Weights of a small transformer language model: width 384, no biases in attention or MLP.
MLP neurons of a small language model. Each row is named by its layer, matrix (down: output weights) and neuron, and shows model dimensions 160-255. Each number is 500 + 40 x the weight over its row's rms, rounded and kept within 0 to 999. Numbers have three digits each. A neuron's up and down rows have the sign that makes its largest values positive.
After each neuron's rows, "raises" lists the tokens whose logits its output raises most directly, leaving later layers aside.

L3.down258:482513525516509519482520473499495518449463525539530583491467478505416434506441458541543448462489520472518521543538456485534519402505477445532521436540481506617501484468456442490509495465517528445516496438491527518500438479514525519543513540481481540475538562452501478568541443471518509496
raises: "ological ", "olog", "ology ", "ology", "ograph"

L4.down841:473509557499525560570510479457444473509482471489542500537522459478574494527523467396464524559493508478505495490512500500457486490540511508459539446570502459521498508485391448478474531543524488460445468501530535541453520516545446475502493451498494571474500486572556536511547508479492442474
raises: "ound ", "ass ", "ut", "onent ", "act "

L4.down813:441564471538523511494454510451503548505487501532579461539468571539533378453505503501519509534512478504495467513440595570520486426466461463563515482528611435549524441538550538544516489531499453494474463534535508435599501471492450523460488520541587441452473507517423480483522487529429517540
raises: "ply ", "por", "plement", "porting ", "port"

L3.down981:495555505482519508518457427542495495524457526484485471446534535487502464523494533521497474494457473514472450483510478520527466542481509510525531484509427464643482424509381572491487464487438517479473470538504509496496473491502486499450460500452498440456491512525470499455553487443454467478
raises: "ince ", "ost ", "inc", "ence", "ence "

L4.down1461:504555538460494546544480443470485509527499472483535417493503496440529510546431485423514525513517484457540505480465523603569500504479406534461501547469492470543464472540514471494528501454509509606595495443507531396494472468569505538469517399508532507521430559504487507557543535483534497486
raises: "ce", "ces", "ces ", "ward ", "eign "

L4.down991:531448457513494489472461486469514507456503518540524491567406538504474446572427529440520459469553418462541501539575521528520443467517506589478551492515470504447484494487540520493509478438582461439403523480545502478501509463498492408507487416472428492514467504511496536482523521534534474533
raises: "ple ", "por", "point", "p ", "pl"

L10.down938:488500499529519562520506519545529468514481464493549450465549459543536533488516493463443546506541569512475483461487447475495547456570488539535468526481553499285631492485448433482484506550586435521538472479492473521491524543465539476574508417584494484445460544485504505477531541508487491545
raises: "on ", "October ", "November ", "April ", "September "

L4.down1410:550395502497487507507532445548537478459494463486484473482498548530545530533505517489496504518541428539520478497465476463501510521498492472547479484509498473524550530447495459533550590444432455534504514589449545455439484512502445521535449442399487477488519485453479491523549424519545437510
raises: "ayed ", "ta ", "ay ", "ta", "ft "

L8.down389:541521545534504448462539477424538450441514433509529464524432541550487507534488497524515509500538574496585555463491420546559500548530509571496490522530453549572528454497445470403510522540436429419475482519537492514526491488558480448507489512508537493517487552531552464496464527452513497533
raises: "fa", " ", "flic", "fair", "fer"